{"d_model": 384, "n_head": 12, "d_mlp": 1024, "norm_place": "pre", "rope_base": 10000.0, "init_std_qkv": 0.0259, "warmup_steps": 224, "decay_fraction": 0.868, "decay_shape": "linear", "seq_len": 512, "doc_mask": true, "steps": 10322}
MLP neurons of a small language model. Each row is named by its layer, matrix (gate and up: input weights) and neuron, and shows model dimensions 64-319. Each number is 500 + 50 x the weight over its row's rms, rounded and kept within 0 to 999. Numbers have three digits each. A neuron's up and down rows have the sign that makes its largest values positive.
After each neuron's rows, "fires after" lists the tokens most often just before its 100 highest values on Wikipedia text that the model never trained on. A number after a token or word is its count.

L16.gate485:502463476553539583478417504517392458510420521568527517545497544462524529531451536525518406402482558524541429580541488487503578585521547513552542555425501471637472506550585474507544450478418512498505515479449590492544480547498508521485458350520598481493522484533508459510495505474488571508426430455493423579399465461541512482501482541438565445462471519482500458436513449528416453491467543476495617523534562484500472446467485556436413437514522474523499524497506487480438488548484453484518525498517519476543420506514570463486471428424427460506466602437380403483572498482533414463539452468495531478539494632534547514522504552511559604506501495489493520495560593441559458481462498506506400530429486485487343476579562420491562483429507517417501521466526486488496403561485526
L16.up485:510490440480556474503558518480526530543505573585460542501461334494455473535454528480519550532461529546537502491544481506520495497551493532477532511430509459467573491493581535457575491488442414535621508506510507542485438503511449492519505544502519473569482498520536416485390517454568494533586508484449481422571500495422477494497586571479435509476451437573519440396466501480575484611330476453397487468556485551502542558496614499510563524460524475512448513559560564500392473477375543555528465516476454464528512580460554450555538444503484408455503518496483481540426509491490567536430523495509415513517499551517506505506616505439538445469498558555498411430566501506456530526519533473565481603539498497375467464371528400544430481454496472514447408464590431493440461476485521
fires after: " " 38, "2" 8, " Go" 6, "|" 5, " Ag" 4, "1" 4

L3.gate834:537551487464475492546474422466543564453535457472498473553475527618577424573482442606502527521530458446532536530481505466572470481513496488590480487559492475420460603516419519497445499492492450409536557459560503504537523542432485496530547529470451502458474529435557493420430589532540497493556473510459466418486479521472486480586482566540428512561578481568469588495562551481551469485450607455449410525453472527486407576555496484497639545436484509548465499577511524450488661425521500477537533554561466548486471512467529426600602503388444539525485499476529490605516489497487522582487539438445457481414583385556511542508591607484584505566471519469461487525496547476577407472473489377481434529584470420622489449444518404477470525516452509414509430500576607512433498444573561
L3.up834:488502521519574455546611445541516584442363463592577511451355543523439454553474482504544459425477512500547582463431585409427525407481474501478505410428485548450498459559492467603512461443512495596494475505509497608598427427505529540472462496482505505533495546448513515566518534493552630415560518530596589492454457480536489510532496534513479507540531522497472511503509463482542455596573541486517461563510539505434509490485475458534477377505586513376554526546445429504439504505483425571551503466563509573497432468452509503410420510467547522490502489428508564472525503376555530466494489471454582475480547428477447422472496469436478435455550471505429499529532572422526425454487551499469469553532449478454488419397578456449510539454523567413501570434621536477456497468464505
fires after: "k" 15, " K" 14, " H" 12, "K" 10, "h" 7, "aw" 6

L10.gate573:557418525514495539457489505472512511480440518431510528564528500474551486509536459465467443497486475471364568454532474503494463506524518493577446513566486556422437522464477432491542541543445565509584478485476334530475525527448554493420516491511425512453445466440506421513531594480479443532478577521449470538532586446434470524494473493469501497411526438482519460482462554521496474518488530597470454502487572564428492488551398535502479507529462462570571503496487494545502473521551593561488439536514465433357523477501533507551436474522573564487475535497519492544523469520461495470402504489499417467523518448552546550514484521487477533629501481521529544450527461529480518535587488479519500487536521549402547507496503509479538475517491423540545508498499492537610416557474476
L10.up573:558471457564547462532412539612517495454493499543478559398500447477511437448528451456524532485517399567412394526436533503386477560523504480563472522432523548445537575483583521513477484460501436458478556487470623557514530445625477537462493430481516483455455511535403482371451442542590510525434524528529517568502451551600487537444483457453596523630505486522424530467451392457393513594500504448588416484545530510488534567488458422447357486544560465496426499552432543607523407477539392545548529475450560520555457502461473494462530541497570484510485492471464570514439509537539527552619445525501566548416482549517522503498460470475501512499486460493547524587552498487482476461468542483534437582527498497538501579528506470555605596486516507458422527544457455425403589495522524
fires after: " U" 22, ".S" 18, " United" 11, " the" 8, " Minister" 5

L16.gate180:575490582582435455464552525520441542510522576567412549559482444510395463469468519503494538545564443482503481565487435560450637416644563526499416448603488512515496531470473536605524487539550451467463423513423527505466518482450531518546484553425440509479455599467429529541513444514534434571478441501551538529498544536533541509472501511446371502528478584543541398511471574502505568499480435528509518405486410469614503473483576454541404523530462533498517493490530514504485474520454444470461572530526494520446535545505533495550566388583485431526458492581556644461503503466481531485431501480509492463440378520506517573449499488510488504493463515479474476463505458460545486515486500482581447457501542495534539495509451496588464510504484550560527528527459534479505472469485458
L16.up180:521489426466526530530580559505504573558524490484513437502399508535452510496643491607505504508535545512451515543404505531473422451514498435475598465559549478594461483451574387458477530499584570480482482377522423452458622411462518581435451479504546428500537442461526583444502492481433510489484552478521496458521514491515437505476448530466473434460553475494513474492514523508547463556456359484464486472576502589519500523502482488502560481431563598486527530539567603516524499516520473484561540485498534439481476535533476417471405448475434479493502513545516458477413513393539561449528533501515485585544526515545567439507495461533515676520482460481549498499491589407481590541522494448593527515426374568524489487468481437469390447564552537511424492467490498519486501457547429
fires after: " |" 44, " R" 10, " G" 9

L6.gate156:510520378525572533633405548500518451477443499497460461608561364524475398427483512503511500437464588410467517528586542496469555467456418462494384556441530483530486495494609417466538517476602326532504511578454462587448446557503502474493446513469493522577475477540585434492523524505395534471457552493469394543475476480538471527542556488483427467535538431552487503489440473447512569572490633531497337477504525515494518465553405549486514512521443593507618490442531542501487536500517460479530518381483489531469467474515577509438419407463512407473548465450399402549487408472520459491493498511589492476566430574512572498487551562409480531557506438531518442582539404529501506448483486511429461472471538565470573504514537526571501553508468491526505482515435522518528501470498408
L6.up156:544483501485455447499450497581424567485558459612495511528515450458448547518507493481513498430588398576537456540474508503551416352457528572477508470448413433435528420515432592446547460469517483521426560577518407516526526492461515591482446511454487484467476415551473480479491491367503477544516529473507425618517443565460475484454512427512448479512507528393436537546514539516472486550567492501501386447519457483561497481528510534488436500582491404520434418478511494498533464580476464554546497495557475524550500531565494518536504541442428456377475588426579508591540584447438530582558476451522430457495545451531488501470465540600511511607470523480524470563539550516410458531498550468534623491414573498494594622527457491467480478498500442413497530538435473394518524448497517
fires after: "," 31, " in" 13, " of" 6, " the" 5, " Del" 5, " Phil" 4

L3.gate105:448504470492422398482429424418510513449504509468533566557476532506458522449433429487427471420409553552533467498486518526502510429547540460460509517439472632508522505477577468659482482467416494368480434583604504490559523518526548424428551481556589467514511481610514578489497585551482583538448500509495459550524532508485466497473467520517598576403624524447513585445569409467492489485516543543547553464516438428520534438485516507553452493525449464454523408414447542439508428502458504516506460508514507553546455556433527512547400450445582485484545537477481497497445493412462354522470490456472439427581444542469356489579489442446525545487486574492487546479504482511385599528486503441498535521513497533418519535547523488497521418485519556533360531489493561506405427491521480
L3.up105:515493513458458499460492531472449528351532541483410532587462539530427454461490489599495505435439544518500435434492440533572501497610455462539519516501507520443507536474554493520569467614501540533435509518520571409512501495539476485469607492438530571492608521539459566430522477632454565505448463521518521531437588498653441555555478466598485494407480445577569507568527526553393513489502588566500438519457465499564530415474481493495475539570547447562440542521513526420498513508570394523534576502587446495549537502488516464423460404442589513468504523469377503450497569478573534531553413593441609561552390500410468506495586488532516460476558467573506544512433449547493478560436547486469476471449463443429495504423484535579434546536600511565504576494597529453472505458546495
fires after: " V" 12, "c" 10, "C" 9, "f" 9, "p" 7, "r" 6

L6.gate787:510453383475434420541473490479469427478478501543507642454474539435458455452487479484466475539476484467423515489582449583513511478465500479404424504536506509543534522450474557565510477374502576534478619375500466441506613450447548492526505432451585539528472490525474528491463529545504512424393556476462416544558585461378464509528535531464543450502526494607510475515534472584475508612488476511489477515511571454448479469529483481479431480493483386496573447471476428500459493466512529570464493415490542493514511498472562477518514438617471474482433548469565391510483447558419396466580507494502543542554439458523449521523516534439575550541425548476566549444555412528564484534482497468493459474506506483510519468565470437500512486550580437502515552532443493535451507532528495
L6.up787:485556490470472483544558596474506471491558433479556510415562559500558540455496542488434514397504500532420466509471461476528447444491470516429498600565467488552519505440540500590427527476582520522491540442515523526480544516418527498484500466496535563493421469529558498442550397501538408465470473512372509423505595477438493466463555512568529492471505579470528502501572501541461523521443433510572605605507501460501502495577552477465549498496543482493469435550508497472570532461502523493543407488483535479450507524429546572569533417536545516604642420490494512388522435508464515485493583644436424392604485491457484496548513487490600606547483498451551543519428550557499580489557456496585477517477555529467492480454615420494585485512512465507415506453486483610546593515581593
fires after: " (" 22, " " 15, " N" 15, "-" 8, " Ol" 6, " C" 5

L11.gate679:547488534525538488601506569521523468527505529385537441440470484554451560557540463535476523435522592488479459515405559439521557612446464602502567462469448464542553497482613457402512517488435529508462558556591581409429586493482638482526468527429470517518439458532535480526512602580558535547537421452486480517595487517546538584439480476531508491546581564523532541526519526524525471506473472498522480450572545496482423572397475499469417451450484501478560442471489483500592455436456528418519513426513452508431468477516489553449577566476558553524454452472451456515467494512463563434529533498563513567495495441536544550436512565515456518536526458479498520567497540533559514562518517436429523552497542529549501550592538388499549570479460500490535512479550411395554461490505442
L11.up679:540423499573597497481482508582417502484495427518583521544505468466492546483501577482499465533493499543519494384478436501494505428427499463496497424491592495589491542540484574518497468451514515591432480502477528426490504500466459412528478529532512464464528539506480566552442487504417485461482493470551495550592436569556541591645517507512526554455473547436494556533519447536485468546422483536561491499514449522510515427434441562465494489558477580463468517489559525435472514489536501506589529542500477416474528443544520469522449488512501538465568449558461404503526498519509472507427593481502558594477479513476532570531507501518352476596544403417552526524471511501565429454531569543430628464505467488487513557557491391610453525607520488454518454470540464455488567467493426
fires after: "3" 24, "4" 17, "2" 16, "1" 13, "5" 10

L10.gate724:519521494551506505438489524579443456536502402560548453521437573554543460504530507530496470556554514474443482527575442415553563429534469551484507462494502447457427377457483548523561511496523453518497486484490479553540584415465508520510472558561531469555513560550489608382478487552506518526503573494508384558526476488525518526547556430508503468501528643471509526438493509397388520504488503566432517386472509433439477476542532526493502526453621514461449523537529506528469471570503487468573560469488570489450540450476593523485525477439520467497466468468476457489466468514532461461460408498539532491632520478499484533441515488410509446473510481422423511577496529509419459538437574460404457501574454534548423464515466460482547561493461491454465530556415498497551524501467523
L10.up724:500507485543400603518451563524477442502492494458462478478537491486477452597545567427521542452466490627503514418446498553500488452456489488473558503608430486473496407443573502572492510531545436506426480388457450492446584464385496480538565461492474459446559469460527575478447553589586500519599475453459512538515497457451493465458576453495479517456514491566529415407362557550524471578424448555441467511424448470581526582493478529533479490548532524551456529512545519539459469627441542512525525471497368470528549456511447474479488542439462472456521492552645521554577499413467423473450489426479461469478453610485515480494477490495508479610507361509527501492529472497507440418508549491452563613581521489476557511515401607396436520498543582547536562556484455520485570514429431
fires after: "1" 43, "en" 8, "2" 7, " Gu" 4

L11.gate942:460485489533554482576580456474446485529464430538599516476412538489406548537428509574523532488441444576487510535389499474500547529446535430575543523509445456617558536457569537425476489531434419525508525464501558482469436492468396424501530470487573558543413561538499521477426495540528556464460489523481611515517483554559523476456478594476517445517483524533363530507383521549570580498486517551504469478483519599508464429503489467576529549415539537487500557454520419493567529487452536552506529448568420384478503492471536540469357528499464530484433497487525408648528476525401475509443452488505424491408559503582541536490517496517473423563536404489562537583534485484480518581462565587534483602554525464528460439551521509530461415431484518458579530416464456402496465447518455
L11.up942:485418419498501432447415395548551541522494451521596498522586483519494497487504434540461564544529457511483434433404514476496557488531525539404534510532436481474506566534477488434516513437543566554489571466474515450462474447403437569473458467474556443570499492487473499433436459494515457536560548405402413614470423467490549495541500466484479478482530570499509501455519518468518508563464575560535550523466453530448409518488514515524616578520512477500481473511500469584557465486498518487466534557498485466413496463535419443495418568527550529484516489438466451517455527567525464514570567431467481547513362549579491501485500541513513437539490428495450472531531433468451520517498468533538444545504470472444548475470480461488400489511590512517559472530569430566384406361475594
fires after: "0" 29, "2" 27

L10.gate361:530419518472430604520504493494422426491511508466497492367487494516514586447499492589446526606380502488532507468529483468620589495499572480540524421451430474375466541541540524570571469523481463468483515486556501515605559477475430482493479462552504490476540479459564443421514469512436534496539509570426362509499556465437575442529513409489493505369514552487557528479507502571513525552432559481506472526519469424431512515513504541473453512427440563522528520531476475441484453521432505498478499535444476437470407484416488461520550506529524537408442543451586451553581602497538432492532448486529596476595523444479526561476547364487543507468487504510422542509574458547446555562519474437431514497524478473583574504498511491500567458533441467485368458501517514492540483618524467
L10.up361:367460413571417448469570531527528563514538331493555534519513576495465424512439497484471426520445469544503497526471542576506396486568531439487531458568500451555483478458483587490437478460575481418562489500532501463507505506509539570541552499503494590551498525540528568492617449585463428576486524403477515495450456522447526521517547428416484534508500552416420461579476564510579523577534427559536437472569543577505456465483425457509564480404500499498457466553558546389428517437568535486529497368469555465500522510547465519499463514517621421469483559489448483534515543538477488452472472525545509476438416504568552417491508517465565419571528471450430428483521548508498549432473489518548513541462459510398440522493510422454501574501486456495505530436550400527478478526501454
fires after: "1" 46, "2" 10, "9" 6, "5" 6, "–" 4, " " 4

L6.gate213:522467505548464481446511473541496532531474459582476496441491583541484471565450496476535496476487520516481473536366489486580366511478513519509487488522461453489441457393478450442532472472540508600517526483397535509469576455453532512546467469502478458469478486498512607392466577461440493402393495517548512542425530472430529450531452449520515493526552484501408487565532442519431440421546527473493529456606565505503443481426386516465551588490511438496462506555545484540517557490565499415393488421488567473413518509484444557489480467447466544452543546443430478598427490434510510490547521458608491571491490478521497502449515476491416550479505486471453461461453489487503407466486456520428471526551512446544520482436415402499515563551522558457497477489511509464489429578482502
L6.up213:554463498500457536535536504518473538432564504558566524510454480514537544554490477461490580562472447541571522553598532532522496491405535461480542508489558517401507543467537494483532418487525515554548531463517465395441502506562522508510518450530425524489548568457500543565429490579537549495519551463511508492490417512592534532532492459472472399500463559473495440564515511472549569535490548534428441482552508529562539617618461408432447448421559447488531444523417540571467463517504448515557539444483512554566480470625543432505457495539526478527378586480548518520526485540498443523505444486533583446538492524526457483442458472551476494462372511569447537484499510615475418537442454478432442492468426576502468573480381417488441537422483558461444429593471558524576470444592607
fires after: " the" 35, " The" 17, "The" 10

L6.gate344:502474498517484476535499504498467597446497452577487596395457485473370456480461384568488476394527493483510491465475470475548507524491482581490496548525448480584485520441592586479464453434544472556428559550630458418510558609518470554503537534525541500524498571568501399503481463558449472589487458541592553565507481471517433494464479546453515628476476507502445506586575532527477536471454556499433365485489537525571535470528474539526462452579537521565536519459535438525406547540536507492530447535484484441528523482526485492575500595536492384558511527463554429568466503452438472601583471468542471472327488502499467566491523452490506472521487553526519512512476527591437481502585550606542519542552555523543488464508463458509492443628523575456412501522440499549509452539495567
L6.up344:544463433483480519463494532399549506462587456483427527472568501551498481509476508522536563443374495463499497461517431496420534418491370537623505539448478494511426456470455428508469621509532563469489530486514401443507587482522556547522438440463468451470457440462400485472508551412437508552444469583530449588474477482490542490581487491452489415515411519520480495544565524517481441472528488508582546421520446486489484640437560497504493467513422563478449495465458503414484559482534588532563503558436479454495565473495461458513515503405503474510508506499381497514560470571499459443500530540479481543542566591558505489421394433557547390460435416452501579493446517499447451513493454530488517507464474506505438423498630556512599571452528510472561546472502378498515544609463441
fires after: " f" 26, " F" 13, "G" 5, " G" 4, "F" 4

L11.gate86:459440501519521445432466504447411559481527467571512573516504462533446409457458526417447549528480480510492448562403479441474504451420424354582533545456441459474492532410510468537549453526484483499483528529516565498479476485568495485442482442478548556372438462434579528497473438493592589446549494444527481432528461481579557482444469557428495572625413598434473499377500544532432480564546369358502554561454503562501457468480417461534524394438484400434479471519399485474431471506592510411587512461535533509432496518477455388503532593440528489494456526523461566582515585573460417463523447466403519463515535479563606500482507460496480524538555356514531531470364579555409541517504488441567552458499538465511429592498600569490498485412513522480561473548506540460456501557439501
L11.up86:430490466447526525457551478512545487484521576575482396438482471503387435529538538527500522478535558445436450450464474514508544419527579510469548541411482498523556535503605510532654476452490515438508516515533536497363508502422509505591539449546548432514486550451525557532539452469439593566537548462491562538533511553488544494527487459454561488533457522571533544503430488481542544554465510570465497564485567503556540496476584490567509489519486532474492538490485419502427525504473496432551517566529419513457448436508475531502481488605521386533513485477521512398440508536555490503503486454475568461435438517513502523499501460478483478420491443522553500360501481589455476462517466538512531527536537526513573549584423503564491497547537566522387443536509439435434466507539526
fires after: "1" 18, "2" 12, "7" 11, "8" 9, "0" 7, "4" 7

L11.gate863:448499434492456494499462431561545551601444533517515495509463481567531522448478531471542500431575479502536470420380476499530461520541492455502470525473480545590444447517525415470493403464441486449484532558535466478431378592539418494461493526516601382538539496508495461499498577499469428486540566441495490433534500494490524562498464450452515483574537444530455481464452422498572516501407501632482520445525457540425511458585560580597451382437460512432524478443470521440521448529425551591524502363546459467447419447508471429466511457462606460520469432458499508547488514574490519492436516482538513532403487563467494524458670493487494527449509473481510478482564417523481448488478592487470373566574465500431537406500447468399484541441567577450612551491503393473448474516494378
L11.up863:431473465521510526499544467574528435447522473505430421490559514512455461468568601509559565501538524478519491490484384555491386568512535403499509449496446525555586452543557487426394436519467477445490509508580484432421534385544410468543492466485580475441558478474452510510529527483517430510533493508459548464403480497388492557556572503521436592497550501524520431611517520404509377523517525444487494650483436498535440525550501527451513543434459585393531428571515570564447518515481485544447423493477462406496464464496431560543513481513472503525568461450536461512540572544535469477488479553486564514518460494455538532534558477541566370525637513525479489503529487489567441513500467415410420568508478561537482506488384540430484499417467472463360520503486397441530546523557516
fires after: "1" 16, " he" 15, "2" 13, "5" 7, "4" 5

L3.gate465:476443498477515473485481448551515533287564395565473488464496457515527472442514547509583435435521479418442503501480436503475441468394479546455427439540449446493504526454460516465503521511456468448476528458605547513526550545472559468509511440483437532487530489586526554472456423559389524512490532498540553503493462439517496431477477514525445529473581444584439638583536608482490509584436560521414496540475508580480482499564480474495521484518491487542519546533517560469520545577539494537495381436438500531467524434513414463544535445432426487557489507543468535558461608508419531432459469492414496572585530484533532547507533536468547462420495500574427430539441491490453460467452453548536523435519478513549541516442505526520501478449553506438467490494542511482527521552504489
L3.up465:528486579417510540566425475467471474452497430554485504558443500440494474453519426547471548492525500555447403546456547474504463476577509561549526505465545511520459517494493613524512481485613504570442523399567510608470428415469440527480526478532428489549547490541413460393457482562486570608554502460546532566531525572560487444452546562452442404493513386513433463548451531511461464587508514376405481496540562578505425469575507531504513545497538489558560535521399535502498485571563457541525517460487455531523499585497507483491429504513498480551421482596477493437547551582526551436465484535450514485496538471616491444460481626505585450356554489483500438530468491532596489541555452421495560528472517487493518528427435427498554488544439458551406530445526523388445566468481496
fires after: " H" 32, " D" 9, " N" 8, "h" 7, "-H" 4, " R" 4

L11.gate387:526459494496558427493462530557478521479494499416525441596543550398518481576512508472502509449573485458483563561557505517406504467430474528479513485556397536531432457459485378430524483516437535444498514533483567515514493518385498454400485486507494427492387458469518587516561497519431586486484503533495491478500468502500495511538469502422528499409439489566482626545542521643504490519525493631499458463564548483444505441514487525571466474388435457442516530492547587505467470514460493509516550515402459436555503473457515496395514406443471498506574466572443493549569519528575473465453543421507544543463516483539655503392527517363463525552476535460454522606514451476446460543538603507473550510564484565418511503541454598506538529498416564376443417585441478493431449530575482
L11.up387:485453450553520461450551510572500506515469502420435459511460499494527473509475491475458538482533591515541603535481546453497556459557380509528423517560433441590504435493462475486570447489547462505579500525451511560541504449464566534503467541509535514430496535569552408469562525513441609540527453493470511592510493534464431517471478431426595471511520464478378524467483575572537520553504592434505447396509584478482535458518411549549522415446502517519342430485530496541461497453519511443497424518474505508469439468497413463510440483530506404510514496556510533477470556444418494454551539464410508538516526505511512545482455398527435475577428445409503499616444456546454514416530511539515498527630380478512482570567495503561506461540546529404514513468499372468428399514557435
fires after: " the" 47, "The" 14, " The" 13

L10.gate499:465501499552479497522466451505466456475434523563536572495422558417357433492422479495478534410535485533516447469430481472391578482534524481539518522448465470506518559462499514574409502496526501519525562534556497549504578525529488531479434430442521547531512537415525574454474441523476538555482476525462487517522405471533436496504470589544441510457524527448472493546552475476502448556558530479531509559527548421535490461505481502517391527514484457542524470479475408507592500511529462487450474576525538491481469467522484511520545489486504444579516504525549456513525409420593413541425527451484457449491528569506488568485418502418431497457588541523464555486508493454497517482517453581551600508563548586449418585505572399630571467477542572519430570584458384482424467484478488
L10.up499:510490472596492546484371517498463500462450476469475434442521458486492494537558565514410505498483484531493537526617500498555584500442436525579555496501533559504613476575603535537477489505506581490502474541498525516511465547455515535482505429526470492491561526434531471475545565542429485528427491467492626499592511382444559508533427328438553523400528421484409522473554489413440483541502442507549465467504459450495506472522525399573525484588471386556433509500469423563532456480515457553550460478513516413524570554514634541552544490482511463575533490590553467450477477524589493494520603491517558519544456557517566466435518476520470571538473370470542444487497397522411482526536502488512536537483522534461378507491489480497557532406496469521491481515531545508469461493621409
fires after: " P" 17, " F" 9, " V" 8, ".\n\n" 7, "P" 5, "p" 4

L6.gate199:461506491508402481487500638517448490552481470471471580460598512448426387578527463497445575468553575509523435506448530520525469548446522454560591446492564528573453476579504527476527480508491547547601522468494522392540497516500470547509505538473470599508608407469631495493511459501518487571526488491477516517454547477485471408445507451547575485485457538510546510534450424522534547481548526482464426467461425637541617542443503462528501432519544529476535418529476436531479486432561540555429471556617450505480482600610531501480585504479495524510487520450511490495503547352487369542497532456479534568457470447393486538503493518572530479499535485590464473578540466502359487510428541495461619542485422493435527450472652482526553455534511561524476540516510457501413493436507390
L6.up199:525526506504503479558484530530511530426507497541515486499596523488477496513526521576498486408492476567555436500417404481464397466546473611493439539599505542410513571528519499469431545513506482606491524475436447548541590477484571424539467424603484555488511509545506428466572597495411461529360616564515559573544592504456472443463546438517528467563595542454504439484486508568453504412501405477545501443379415523449452503545508493539431520601427470474491516505536530541466428426529541474519491486440485462578492537590512451548536558438577455406530442499556518524460533537467447463546501558478495554440538500469478511494459528606511529487441468494545581515444572453454541422575564517514528532581558592575372460500507577551452496434509551477549452585462450454458451492561516
fires after: " p" 19, " f" 11, " P" 9, " F" 6, " Pe" 5, " w" 4

L3.gate490:480513528502550533513457512457471498412521545550465458533510522465561474454465481512503506534403440438498564497369460497530384444498514496551402511591454356563433558513526546422518565569472472546519492493498476543465492536382460516526569538423487574535513514592452516432588430537458451464512530530579470531378492533488515366551498509491429469554526544474426527476508483568401473542490617502443502515499499531456517466499551535419514453434525409489531537555584500515495622525409471480463550447419551510521457521515441499435524522414408457484515516566552438631551500497508532484505506453528496527445493550501456471478562502529548399488516472511453506577438533458547598507429555432524553521485442457549570541485435446539406474470353479427517381486559439434406495504580523
L3.up490:488435532559503462563484469451465546377618591506515360487427505480577545582509498462540515473530533434517552506433443483563468487531442448549493545600502361563407532541509517427519443548457514538528492464486468392493512500497483576561542483475433505525529491464414441471556414518469430492536509496452465554490446524495531533589480582514491555475511530444417472477531500551464433560489552499452506572526523556388546567488512497445516511478545362569473551603541559472510544498443452486470570416451464574488453491533484523512534504444451502423520524511590453557562503499466500450479393521511511574390459421472478550419530527514567518532501459417487512599505550509577502494365492435546496542494497453630504561525482604557468516497410594419446485486481564558378489513623504
fires after: " n" 16, " Y" 10, " s" 10, " S" 10, " w" 7, " Sat" 7

L6.gate315:412506473556449576473532448456483493428521524535492443428525493497541574534516517508494425570499507463560586510391508463457408500522512518452560390567541515510342536541388531549489526497492478468538434489431380505455520501452577541429486451473501471489465383522449531451521456484483519527419514512518409527533457521473564508492510442478498452496527479428361563547502558605478439495520482558490519516417510458478503464527535488459452572584524498492416440509538491517471533406594493482436498472490506485590506492578498358492449540461504540455430464534476529555531520607458515510577434409549532483457509565551505537491541492524560492475492485534549559392420527425427479462419455487464503411454484447581521406554549538564583506490484570484619428496480512458406524524563399
L6.up315:409504507506464526480541455429480481548535530532585464558558433463502483469517527499537468496435538532508487382464499530486447476498510552417526592499477491557527538589520427517567501441515511513539532550554448436491479416506581434541444352476500476458452551535470472467464435540493498600447470507424576494562526469541554492574459616510473574465520531575505409463520545558486462549410535557475540413511495485495536512364490521486451516488513537427510510455537502469469505471440554543408460452458497466468521522495497480524495401526415507577521517523554555434489550545651506494477461501589463540518491499508443496473590525460469563462454538490359466524423547390513533506578552425458598414526524471545528491616493578689518568503535465470495420460476462545529456529461519
fires after: " S" 16, " H" 13, " s" 10, " R" 8, " \"" 5

L11.gate424:535458452573429569438468560466480412534514500454504520445537493471498436447557457476473474512523416385463498562492539515466430509524393541582455459516459511566508425562517516361471533493511433468484466393424427427453546554467502574602558466426501485490430417493507505435487453470437505559540496348567492530484533475466456479481525594452496488471556431390507457539500553517416448454493504557534468400463547519519452487565404488480472474497588527517583459509547483444447568518431545493461496479512475488423546502550428446564501524537469476347581447442487501542531488421511500455482447532562594642471469488491489523466596467480538477520541511436474501523487540440448498547548515550562472481436520545461628478484480492533574581460555467507539444508448448497511452553558568
L11.up424:465491505463480486507512585474576499524616604528481541599465439433478508444513472441514560562444516509587456550523472456539563525469509597485527485485397515496569473509387398500583490556573368544426523434497442555477391496465476507541534532459453533479393517626537425441376499523512487501498532475500504423604447553470496519526500514540512541482415446545399473487461570538474493460459505501497504424464522506533502490444482529489502525492463528534481416615463540498526488538495431531470464524514488535500418481616491531448585520552472541409499476519452489554477467506476546457467551489540573587440532523503550573545503436488400409562461516532474543484433522513522477510513528531562471482527569576513498558447511491485493517562535429504431490509549398543501519439460504
fires after: " the" 27, " in" 7, " a" 5, " By" 5, " In" 5, " The" 4

L6.gate39:471506510522472430530501557563498480529425495491536408509428556498509487463437562499453510442466515503463535554443515467569584441504517593416563535538427506550533485506489494447544549469482535524445506468470541556425544418491559622551369483500430496452527495604489505532445480469504559492503490484463510520486452484546466397535558503517417539407453509475484520518527419538469513555498495566580431538488509499496455535533482542450462468515557540395446502554509449489441539371546436512376494403496584450509510520558585538494498488553498535378488567437486514537478512570576479557533411447533444566500549472521575519474453426460535489461494404457444397524501484437416473491574442551474472513466491485408568574556470472527588584522448517510517534487552442512653490493538483
L6.up39:494527554521484590557521494484404458501516514406502558448474528466415504472476563434434525523475469393481469558520487484563520524361506485553577479445479445579559443570526521478485524474592510445460489510502475499454555375523503571506486589451385501531525492407489505456499486566555510401579549454418692391489476525482539500522458495584509429504533545531528445541437504428506588437472447564465560557505454415480449446501452454546609408509480454465463542562459465467510428476576467595457449473501435529574488549517548527437563489532550513513595569499515523457532520484568544589655531502503481519529529487452481490500530469493434590498485501517582416486421468569555484657584496517520491489401413442441588533479502507572481525507504502445486541502476497574549483427503435
fires after: " \"" 25, " (" 21, " The" 7

L16.gate890:564393454413515491496585541481499527384526548505459522467538513488379450535551525544538505444585547460452476500574595546520479423558510539508507599575439527437517476503578474499546494444595487454440546511518505467389608494503463515457522388498481443503433462462425428419461543504535484516452495560527394431440523508532580420487538547448465572458557499442528442481533566459506510473541539471511410391629536535595637591556540472446530476479554487562565406539559503487472588390532480503500472438532554562573560574503557577504596489507465541555500474491601441491417456482545484544487500542461511381530503558481531528458441516563572513515531457416507491482497515409474454460533545467495478568466468438477488518500471428560486470542487518522499516531563508481489539542505399
L16.up890:569616487484484495507645512411545469456634568465411542485514552489427516431470576531544530450526543473497451581553509461450460478525520535549512534489482588476434446488519549491525548496497488458493500490457451514477460452495444567572466591461543529549467521505477510471468491416467498530564512517507415548513467585510522470375587472490453577483602481502574520480468565513568499538514374501464461436598479440583546561498480529514501530472505537474519408483595489502478566445525481492506516407476598518499593507486463610493551479451524401475530487431529509550474395535537529517519542484474539427589476554564507508548508504500602470443526495548474489548490446448431437537473577473484519507525401442442486481477422506499470511500439478509483464493505540543380526422471417
fires after: " |" 28, " M" 17, " G" 7, "ra" 7, " F" 6

L6.gate402:398515483414520501521406453526505457524432439522551465579485471429437543478441522556563465516504469585488489521459510412491535562510646537454443506507471454573538415424408532432531440516514497530551545454443472510508519529522615467535475488455461480445549424518478347495430452403566456565516500478394491429552554475386506492478584504544467533488507537498486418363519572503482559463477578594482461525531556568398557465561420440442519489496463506541447537502318486481574491600485512538426473528393462538354490493433528531525538519545537519534474512523454434486505499567453485519502436413501373509537538489467584517481470515503445554560526436491503489444519517461543452512438452541523564514455569493485537602517463495496610458542582514435424560528492498517519503559470512
L6.up402:580450496507487381519549495457480493474515436475584414568546427517538480515410484533512518385460505587418471445547484448607533484448519610498566578483413469519526499575380469537425507516595465494536505560504494554558471522387539520496481459414448536486531465451403549370453431573489482565476448496448540479483476464573473544511584482494452522567481515450475539470540531521479536448397490467480381489457485550478488521568503498476545512536488556528419418513487483425500569518419486492568532410351389493527547407421542572469470558547475571506523498489454564519544470545497551550498519537552486511599521605443545496487491434447532496534508443581449533490497546515507465460607429511472466472515510445462552520537481516473439436583569384534478501480554506506500579386585517
fires after: "-" 31, " (" 11, " \"" 7, "D" 4, " Al" 4